{
  "n_layer": 14,
  "d_model": 224,
  "n_head": 4,
  "head_dim": 64,
  "activation": "tanh_gelu",
  "qk_norm": false,
  "attn_scale": 0.125,
  "tie_embeddings": true,
  "init": "uniform",
  "init_std_qkv": 0.0334,
  "lr": 0.00113,
  "beta1": 0.9,
  "lr_head": 0.00613
}
MLP neurons of a small language model. Each row is named by its layer, matrix (down: output weights) and neuron, and shows model dimensions 0-223. Each number is 500 + 50 x the weight over its row's rms, rounded and kept within 0 to 999. Numbers have three digits each.
A block is one neuron, or neurons of one layer that tend to fire together. After each block is what it responds to, as a language model described it from the Wikipedia text at the highest values.

L3.down50:446546445465478543426419487443540514526548533527433518545540491548441448512570446515510487516398483487522506469451520435533455507535458493526532510495506467530430470466553506515481485428507527625491540419497505498599461488544404549494571457440530593533500532540536486569467493409553468379525469464439414526532502430574510476501474541479531494505528427561498568482520399497556424587507500462445485488407476467541434510584479466474480510519553518432555501559533445584437496550553458499453522533515465501455532445505535533549498462612612485446472563537468561412431481500502516456467425385585524479519493638437508427613476548522443502459567565604572444614531521496444517511606
L3.down104:582525588506452534526463487521545400549479564576464521497379487511444525497545531426533534434470431530596460546546451451463375571507536470539430423562563454518534382511452563493525463496549447509528439569488557538495444552528457394511503569469571488442495501439504489457452579533413541477441432509506518486497545655446485500472467507508453524478524496371456538431541533438542563409484467497551475569508414448523478411576534461538425500485537508526501529359541568549521407528454536459585478503503476516520517474491502476443524452411452488516473566578535587518513479479503511621493542521443487510531517620543469507448443522447567527560470526483504565474535524423492478547483
L3.down215:409481496540520595503444427487467505599606509592536441479418341513519523406551551434536554451506451471517457489466454489493530569496509573530562426503547517515436482509478516424428538472505507620468430545533461508461441573527551536458529460459431532506526620419525404512423479451543510481544454509480403469458468489517486506479589469490448579582551489500421480547462554522500520539460441452436548508490438502506427508536445513502460449524474438522466580574482474528423475600555566553542546450498530523512561448554530491497575453581445450511580503492515579510480488445510519568507504408562608512471413545459456449563577446487546429551411534465456512467492558456532429551515
L3.down336:541507454462452541494498382544501453436504472523493502490492426512430551534489529485466558515505429451496497520560446585628533544399538595456516513492486526495408514512473486541536550485520527538498439526413429466496535505556459588540519514474500502500368486407554424561614534480459555492455541426483527514378468434371471497503588458515560512492434517510519487545506526470494492492468533491467476478433543438500500430486522473491485579545500483448568495535566444442445582456549527536563520507476510493540451544474455507535497510555494459530456614459543594439554536466485556497477477458594520485486510537466335485474415497514635502618441568513578568516439386573480429565477
L3.down341:397593553497546539426425519520488514494497494470543421485422458515419540508417549475466461494439468459502509508488579527422491503510488492535484555540596486516490444533475476448572512485468468487529576484574477579498482493554451557530544457453502644465495506522533510480580449436472492566532528471470464416508544408511457496529512458529550541555566586528481458392537488438533514604439474437460495457512435635469531566550515506442483524497459488469528526518497437452484472648455524364475528430465542461546588488503450514477549444582589437408493466586522536586505453520491526487510460388450470471526538473659505511508573530520493486397590452515439452520470495447545464422478
L3.down441:553530471525520484464423392479536409430503574501503563491469457463353521516544514533466532521526550462476485563500594430457435453581498557444487512490436391491572511596464489510520476581454443476505456530472436503554404555377549555501509459540462481450455476531582547501496536496439498478569497497499501451525494507455483478565602482510503522459531464447445467464622461537490590596507512486566480501427548479456506458555501549481456552549527527536462474414565469464430530598535560531495476468503456516562541496515598494547499521482541447494447615540529439545606495507524507426484453327463509451488479524546488526610501481496495474544539505577540455453522454440414659507497
L3.down452:583499500472510502578516539541424458531506470501484465483535534500530544484390513523490550503487486483552564483471362519434497470467462557443537506509475528497475514527501433550548552547478480465492506514478414533528524535428486436541484556528426466477488453468461541574455497499566559522467548512549485513504476511466365519677524416409519551515412547507456496584422527485491438453492509486550527597363429503378534498464489550500540506524559547626495451577399559504548460430456516448476462453511648517491494538492506386545455589538489531589527534561470498543590540494482553569550519515483520448518429474490496545501448521456478426468409449447492605438418457546545551454449
L3.down752:517473482458421521474499550496573436494549543492497487483522540522412482491447548478498441523398445498519522490442516496487565489449502568424591567468549459629402510512506475446454506497424490539539573532434489542370438501573362471476610451582446455488527534541436496456464439541512500382543520531530445543512523483497477557543492531536491505498552652525447545474538627470504459524409449412476503553508598508555558541557436525504521474554495544422473545445493454592554523594449457504562503581463470527575491402503471460437494470478466465505452447552612524504469473487508562579510397494505508464485490461538443495374525518468483602545547508492551438521471502506430514538480
Description: Mid-word fragments after prefixes. Word-internal fragment tokens that follow a split-off prefix, mostly the c in in-c-rease, in-c-orporate, de-c-line, con-c-lude; also len-g-th, ons-et, toil-et.

L7.down52:628542518474543460523488528426475446567543477486572488539442445494509591524445639505617540547390560592511543528521505624492495556493565453455538582465514510488501456599569533507444502562560565437524441485490505397465531450480555532417457562585470460496620480551517610406538551495510478441518483524532488446445502518531576463511538459554537492464502511446552477508519529575478420578447467435430476489546526493470498414555454540513493539508437548443523520483506478501528526437471446497593493493462532512447458550523512456439451511430435448497486448464503425520507430426424485458543520526459464479515541428456465550454560445444601590551494380504505519463422471474436566424531
Description: Table header separators. Pipes, semicolons, and periods right after a column name in table headers and legends (Class |, Position;, No.), plus a few mid-word pieces such as um in pump.

L3.down117:475453524543523449404586452500477604500502467395465480629533449491423505473446567454436550501469512452535610506572478577479502460490443530485568528573572529457419567528326517517469510501415482497452482529544477439494530582566521496550451480498469459424504475489542413502494486485532529568536466433512615496555478493466519486430415454474437512527503476568476559441505456526540541489491408548551470521486521560521498460558516520426513529505578490577488492527481489528521496564532523449498518421462512478508522544586469541480485542477488469457491476464420465549652438477509493496418415574436497420506532483494530502580484416621518516456501580556479617436424592585560522424500
L3.down194:570407430488418510546485482468627573559483559518473526547547502568535535627598533512459451520435466440498430544544458427513460448484547626586500533563494419471548532504427481488410436489469442519493513439494526504600442568488581520609547469427573481451459486555482517492480552513518467492456472520508547571524563377445541492482588447443368496501493430533479458460532467468534545473486513533522482588510458464496578472500597461441439516527483530551542370473467488460441531501466458508446488481491492539493509532613514465529463528445551526551508612476474507494443532515507516578493461420450475366525477531542493441493394552571478525523461534530539472525497412513476547418463
L3.down195:520469461482499507458494488498530476467568547467502454526419392478456569480519419553457544514445397487459524424585493530489437505543493527461460478484487560516465539549485513482522507446471462608490534438502540540478462477560449565439470468491489518497516543523597537457472453497504470405571577463513451486537444502486444559592493537646576402542593558409507533499542406578543468500440499511541416518421506598564554555568504524499425511563466471481527467543501498562475531476540596595486526453507379452475456436456542455431487450560457479565475476474554423410389471473549574511466441427528481521551592586541552466496539567501581446508401574503544516548434465532536461574482
L3.down248:642542526441526534524443439469536549513533507460430486541524536493363559580402473510431551484544542567474473535484554421510519514520500474445459573389464465460601510458471582505524516540486464509474484484492506478607442524563561447482491485473497518481517481542441453357471586503516517518571599368490604544497555482456542548624518487605463476452514558553543506418559488474426566539496530510539478500544477471500512481544557490399478567527504574570505422398394524512483475480536483456441495436523526438469499483514537490532490488536498590518511603510497468544541541465449489373498547464479442500546590487486498542525472500562508572481478471411501476434492461445486572425401
L3.down324:478522409473519500385502470497487503446473578480432462561501572431462513392530505477451522529574486452545407591440506540475537499472562513511409504418500517473388511555527540506453481487407471567553503466428508449457468548501492469560539467585515475497530563372603501460492513526387485436608529397487472481542554467464481524546613535474609572553510466580545499544505485554497454531422463474557582548468536518559468549529474518394495532563455581504517476486480404419465522480542512464592492459470496396582592487517529579496501450585502481534449477480408588468494497493565520453508477439534518541542466534523527400465544543501417553541514498584488483580452471475512464554455
L3.down404:463504560488506463490411505484457595475468476521579423484583537518460607460509535572457522463553476502501440453398466530443506518541586484615408446566427468549496424541531558527496541522395433504507480458531523451506485518506530452440490597481441519476480549484449480536450571480437427601484518571534565372589515514515505498472510452491528481585474515509492513564491660456473523551586508513567546498387414492469435467408419552510534464555481438484480476484495453486539502492554546435509521511481518475557501449534553479584522445467488558454505480534443543552526574496411426501469499603540355399530445565489606535535459408456582520533480468478456477482506539513505489512529
L3.down455:536474537540480494528496434488451587499492496483480443565454473473403566452417562521490465430537445574511462527515448560504408493497443526483497533527495405536453579463465558553480507591497505485456448476487509597566432440485501492506432544460592445472462531524482556486624413483559540527475535414496611471516541476557530539596448512457557548420504526549523568514397535528425496547523538504552564523424630473581458471501506565333568512555585534559457443497521422419442538516497400497447512480522479471508421523552535585454536518517473475421467430404558458405506566510480500483462554492519520496505488514433532437508496421592501502464446489586599506548467478517520467501459
L3.down461:490557493553563526553457487508545475555488405506469454530414533576480518528451453518537510476554480499540536528493550563642560576480458465517531535555454487554429461479585468482540490429488510448542445509453500579555528583445501473467465482370547485470505411532541485492468395528468482490446520493513536480469519509468411470391509475450550485544431486518451469423485589526486457528480514463511526479455434533524456499352478473394468621455593497594509561586516502454524499547537442512503510457446478536630558439551462494667466530554513529480464572474435460570560495493526539509482478396491512508423430555476560436474425558457473586499543518586462550447468574499470551510432
Description: "as", quotes, "-les" pieces. Mostly the word "as" (such as, as well as, raised as) and opening quotation marks after "stated that"; also the word piece "les" (scales, rules, Angeles).

L10.down27:512558429430475610512513461439470479540418471460562587472499412448483606568499552580521535470518479499523468452415548539481514552523530489507532564496532429453557555522486530494582594409554451476568496456485441578489513499519490494488564503530510500440510520446456419562449507419509472472505414495537417448479453379462469601557451551513476483458509480521419531519433536513586409512420514447584462483468597531473497502471447531474453472519537518455520436402522520529465598468629467528535517565518547505408520510421384443457505471490537571565538496606478479497425475512470626485492540586571538581561445449523519564515431501486576554466521467514414431479497473528529446499486
L10.down83:526514527561492447421564527474518509489546560548497445548494453456585496517559420535474477515582498472576418527477519477527384441525524564484407555547465476501411455490477596550478554484445536504462400453385532512520530542503449461486466441524394467493452558486555486480482471434506510560490540527486498557475456446492505446508576542503493606535492527535471402492480518499516595594452442562572508631510471471492455423503539462521486416533522597525536333505558558506480573489491479472471565432507577449645462608499440476590448471514498519466521476472540480488484399505450449447529563472541563581508489522482488462459477476456459547556511542522364507503531391555510521499564
L10.down345:600639529488498484441497485556448494501460518456454418511495520407564469491558459596533510508442437545492470459544488481519497474541513503492560435500493553495474563202481476460525591477532526476471506511529513544466477515596465501455476546500545464432443499559512498530464488511390512549511513490467520477553504470462528506569467505495486494497538510467550482515572601585594463499442523522453471532565591493490458470543559488557570407505536473475485544510423471470492552492504459516473519531535571435395476490418541470474544474468535478559498472551465512481516508525441512462535484676526505507484506465516519447484481617520444381509650436422471550431538465492517524447472
L10.down474:419545545478511503457478524530581517465509480458519503554452483458548586483507505489538533437496613528534481507494503476494582512500533495466492428499471506506561497220502469451479501508442529541472448548477503520403472522462528579607525534489484528495549504404563527487460529385502515457451477536480542487478472505558544616419535536522490509450567588549471532339475594523471489533531440505517507516484508522499586529408564472529540583476404549523509471533486534584500576402500551495409485474539489419420471526439491478476559433445504436500479472481505490499574499510476410508478461589458622536466540418492491451431491586501525461490561505538546484565452469470584464540494
L10.down626:479466483523508416474453528473488397532460530445412512622487551597521474473495426498506424437552563527559592419456522499514552522418446496523478597470468438502387505387455519497515525536507478444540464507524576604527471547514541517508430548519560504459573546538494522447551488552433507575514481443463507474472526484510459458545493399513523538476502516469522591494544552498459554539450460405500485465555589445582506395478595541569536523462533541514463448489522591451467577443469426650426583544512542488432488529518488496456529520472592501457556533556511441523550474510434497444429535569406572563557463491570536467516465553487401428495557491500534489423443415446450460490494
L10.down714:440387432550514518439459541534534544491440430587536474495568553527558554399547549511437551518548442476508469482517547524471506499488438472499415495452433449402549438348520577521504475519514549536453454516480434491475526417546492521518480496504465476500482517409533462589594496421519494504478424522546538518440539524533508538437466559475470491483507456494429536535371612449434541489554551414526534483496560451476439524399508501433559505471548585494486500530496525511474498414448482452474465525488499545656480477512503547523537423565542491476403457506608456547596538551447478513578513561430601448567449579504479534510452465543534453467541514538544552578542552461462436503615
L10.down721:450536477490569556428490550502463413538452471395473484588548585498490506451474542516487475453464517505503491501561493523436543472475461488588532481458413508438444517291499490473502508489507535539461530539516473461474475484475485559580523508526528518496509400418430461507572472564530477413512562560501446533473447553482503520514527455484470520501455488433508632508496529457577460580416428507531483399498450509436557585527506549541480463539546493454590486525589532384435518528493553512573401469492524442452580579507523475514575571409377518416531518614534533550483517495518569479386513632494555496573532487594538494537521438467536454514486506475570483560461476512510482452462
L10.down837:582473495548555485501543606592523477514510510551546500471518521485532587518512510502389413475533585478486401443530508546488487520583480527535451513562450430553470490298539473556459510550496470489471453637480566564586520487388483454496481511501529469504548516456599487514511482511507445511474516532485468484522483495476429467451519482464504505491525556446524480370570519479431480559470429485517491482550569468446504434495589488519524442491474544445481527493500532466527419525487380573470497561573449443601420545491574542448596515484427531466470493535511459507584486416520465519432515647521527544506514608455537485515605492372441509490593458508473488472414456503534516466479
Description: Role-linking prepositions. Prepositions after verbs or participles that introduce a role or relation, mostly "as" after served, appointed, named; also of, on, for, from.

L10.down151:540508483503477524571556497464463536507441477477459426499449537448508479562509455566500625479554548514574434546485435535562526449488528476500461534475494413519513506596499543508552433521474449467530525482454522588461414511579448499522452567530412534486504540414492531539440481512372591503529601520446567570455537507518522478536482420533519450526505499474559506435537446583420545472512496504516465501609494505504435554474449457446406438423449471438540392516499457470536533542423537438497553536521532463501516387452564435575453454379462508544611519482411524563505548586526443545441504486467378542493497572569556534537552484512498456499375428568464553473517499571570521534565
L10.down286:353488593513470532548434496439496557505568431501421480581533487508540504429484477514504508522487547411488462599414522486368470480450546470464508544577462523506481592600528509485510571493548486544430565481449513491448577555429475430470506540573484609539495490370499521528435473484597541445454491432498474584597518449497522549431550483465472513518519504463537496475493469511435595485551423552460453435453584533483519597512562424431551492442511498508510446439480561459541531545561451530531491482410493450528506642531408488466546520506473473525474454492577558435459470571531490519596452430470523580552510489419548456447510499523548437525519514493588449524397501497484490561458
L10.down346:552512466463462440567534543519523562597522458532482509501473440480576526540444553472518505461490506504539453497567559496480494474485495519498384490500510499450513476660482458471544520510448527445510544510530471412503397480441422431544467578630542493518514457474544508537500570457493510508510540515538487498538588569512507510446485567425506646578490503491522502537470425423461443494500528519563411472429497465423470440502511422450415420517464486369536425461464537521560574607539505468556538562522525509524501504543561476535389428451416502539514452516473552465461575510454479610454432427463450518415437588488487503499471486581531582468434544486502550616403579539471538536454
L10.down400:558605523569466524578464411485565495496477441434587449458568479537554554461492523447586393522527544476458559552605498524645515517416552395476495549493454533535534472618550484505612460437414479489542442447538562516498447510546479504447375546526485497434457526536457482510444491506399593500513498421492530478489505494541485423513498477485480527460545483377493465483480489417470505485477525514467505498515512502536478533503475544524525408434517443476504621470456513533547496443547553505466502543489534446521446466494446518458462543523508467596402494534397362469537461516508419517544550424542468512574515504577537526563481580439493503488508438509538532534562549587451417562395
L10.down458:443429436473463466538527436474491473601482572515537490480476528456508442486493503551508571485574546500571493473433528514454454524518473488433435485448482429509549494707448495578535461543476499430469448442420492520526528469501470545648498457519542502595311530586453525408511542511487551509473433490584509478392618493513471590470590425457496495499383471530494465459542490524440471501482489444505530514616494550460567529534501550464488437525432559544488489476512576514492570526464486522506521554533503468443465551570509417485518416498458466506480396578472497546486575472484466483529599509532463545526544486495509536465489519584560430490566432553471529520428550552447455475453
L10.down538:470505477481547580493567545541543598560395486479507569416408433518458520542495549449564507517563446548488505469525528582479545506495483558383439603459430514549521516583526500517473502442521506510390487488541500491491484558493472551377518503470495555615492407549450444617479537500466538523571551541514465534525518481546447474534470448454411529592442466501468507523460421466515469561487558352549493465392518426553502564446440534445523544477494509594507379485463508505504589507431444611512463564463541502449493569484568529489475492456487493517435503458549583523467429480397552497467432534538593519471476523512454530476448504514563561421489486436551463450541543439475531545577
L10.down762:506540517481435546602568429506472557525503511533519439551534416467527488580570472440502561543545460467429487526500508422575461517487512495469538577441508539443577526500499552437483493407524417492519521548620538467472530618546545478508510429452503469510480523522570445527555446514446480482415394488514589483457542432521504536554465463511568494491482562478414495542544486427451444471588474456514552494556476450445466507646536474456497471507468528404516575515549456465489585516379470546535601547580415455426492565528507470492518422399493503452518483559443500603519526512464490529494445500583432464498629474550478548504401512538495441516572440460490526516547493395548401507446
L10.down841:486477505495488532492463451436444454446475516464363462510345610402477421548556526592525423590533457472524473504420491458531490471424463524539457560637451551497457457614530557520531491524487486477401486564503585553454456534483532480512490467546444527515457538539439504570450554430429513472484613499477494536424542523440569530514543492530505395520504439518441551550515524452507509539413563536523467461556428510507509513585567485469438402452435553431533506494543476408567509500546552545548567461499539525524526494506505454535460420439568429515557574405493450547551580496493466492537417445474461549483560587447483533590522524537481489475450507550524478529583564522436435513496
Description: Table header cells. Pipe separators and column-name tokens in header rows of markdown-style tables, such as Nation, L |, % and Pos.

L7.down281:550527558481535528411428563519437522524390596479445504478567466434481556482502418522542548517446547489470469488498599558496523576430527461390433470477486583571496475477483436473467473543568457459454597497533485530475522498570594581490532629552547495503495502538463555512477623536479531530547451524424567528560571509585473510559445520486482485470426494453406475424529460557454575490531455478473396414449458427515455512416536453533495514484517453523507481469473436592503420490513601469506502493565478507429451469520505537432494531488435497394540569548500491504633474448447468556530539458565432430505550521530454451545442444465566536526469450526502450546570582485504410550577
Description: Word pieces after s-fragments. Mid-word pieces that continue a word split right after an s or S fragment, e.g. Sc-or-pion, s-or-cery, DS-T, S-t-ructure, ins-ign-ia.

L7.down307:467519507504454505472503470511442471555407376515511520452444466484503576485503579476527460493495479517572478456531536414478449522578506427519505561519619528500559559351561583538503503453462515463486512509514500446469524515483459553470502502476484463488517499488469559521499455482552492551445422531472498581571583562434511539608484571476466498408544498400475493458471520489414467469508432400599544477558544478512487499468502531471482513469480526472503549396483428503457492524509387596387507510495541413458427508500452538524560489412355535470544510514542540573595551471525566455550543526430612561568421504485446493579486552495509634476625432544527509503550543514491426532499
Description: Prepositions after noun phrases. Prepositions, mostly of and with, also at and on, linking a preceding noun to its complement, as in site of, time with, position at.

L10.down201:624468482475531505472421496467548389506496523533434471450578513500499504456549438487382440422465464457546552516536530543521455525528576475490468471545502490519518552501544509505548513523511468457414587497494510483443477446460469563414524503586512460479464509549574485472470583502526521516531533495446471559495527537458467578417531485517575384453602492507487503473467495408588481590495544523515478502557489501575623419551561505440498494521519579559543458505565460526478580471414615510437407573434504500494608475385432493516466421512523479439521601530418452592444448436445477467481521560572448503535417465556447535572555534500426533482491471432523583443526424566545493437494
L10.down229:547524544451559445505493532462544509447458580489504471420440387502465530509485444475467468566569542578597505536527558451550449381568506573515511458425502556546561486507410544513463531449545496556463466471533544399496499495454557558400518512566477491491485516440485523556482560475542530524518498429479526496557584427529501443526449509541459524504563516512469509542572558451478542488579538439503502493555558469516473583487440438448496555478534517492495397521521481491506590568503577469422447512531477481468411428504559511476442489468501544476512499450374577528499548609629496465561559499434460473430459577474508429450571503387534467414556399479558542491553349419469547512440
L10.down332:480608472524548519508518432446542549530503545418559499480537458456408516432485578522511498508535435497471482541539536555440540561445488488535536508399478540473493607448493441410568555470443465543540501526530378491544461399463537515432456470524506525612512430505429528541512572491483542525496490494548516490558486483544482501555516446371485558436480496484527525578474534489557479489548545563500507517517560474471429449445448585521480502533544484553586453560406574572520596480531392479464550544478550498455500560419442483464528516510459453446349475448587538550483550587484399484512452458573541562479502461423548507421495462528540584512515431479599440497353533441547482497515
L10.down436:469412507525585432508461518428481548438539429512436517483461446441486493566453458507511526489581458477531460436495551569416506443462467494517527401526421537439514434555530504504509586479561466511485435498358589463434592543533445506480486439599349499602493510578530519478443453537585464491423535468580555534493506553477566539501510517474490534424501476523519434477478571556522574540448517539564416502502434570489533537452472474456521487541459552501528501405421471403434467540595524404539530501497530490474548609561483577491524563552506496605573456477483479492540529494511605594482427456423408442507534522504547543496441447462513581489605466519483453500527497516482502551517
L10.down490:475434565475467509499456492508465507481470528446551439606529473447496483426527543494535364409455492478434500576457439525528551581428506423533553570599600568397535586565523544437538493447617483532469384479571487502535491428548512509556512443430507555508491467578627511492531548497441494478578518561518552487473500461601449521531537480456489485476538477501542458456499457480551447464462540560492436402474485538478577486523492619403369477473523589490469513550495509483576593524458534406493609534462435514554432419465453501534466493471567494476506552460445444476478520495493527492488495455499445553559587495516500501408488441469512633520561472523505486522472524492517498415475
L10.down491:441495371578520510523516500546433500555460499540434449537547451531641509462454503506394584525507522519474467575475419460447507551532576532525424491485543536527523442627409428477499607486556399433435535524482535505552483532538466472537461540566504605529523524498442500484472536509517484510487588457486522526503500489453462529526509598518561442355538545445459529600439467532376481516463524432383417499445468524512536528530456492511483444520440512426439488465557460410553555507433578534427493557519560462491520555616509529561470488497391502490469547530446548525474530459542518533453435538557480554494501434434454517465525555491570460389483432458511500569521511541478530564533
L10.down708:485355495503468581460532493509478494465360553553540486458465441443491433540554628539509548534501521594509469523530418455448533452529527503564569494444471499357535397567554444514495556539436541434514460519487438542469513407622430461547501538517417490544477512519501486450478495525533495417519573518434511445494431575427513474528536534461494488548522552426486480508488364541504502495469413522494478481527474474501511527554563499448574544462449433553531583566496500522527510546425468456519613545468516561464457598553476495565439555555538476555404407455502544452474476450515478515496492553552575466445506578526519478474534449598436513487524512516500488511485605480596384502454
L10.down819:429441487486494463498522454497424443507543515358478530560430408555485600536511532588552420473508457474597542536457544519493525467464558514572557529532529542512494466685578529510446510563531454444553538506520524485584451504471481441447424547588486507468496452501466414527475516454495547482507458477347476440536494562547380509485448490459432528563516434541522508489460483504451502449481504528547525483500534606558437482550556514494490476578439511489466384466535541506542488479537449497484639606484525574485480469483514472549538555565495485461496573559471556573474484428425457483440443489485564466534470510406464491498466453502544587410492466468571538486374493542555569456481
Description: Mid-word fragments after consonant. Word-piece fragments in the middle of a word, usually right after an s or other consonant split, such as des-p-ite, airs-pe-ed, p-la-tform.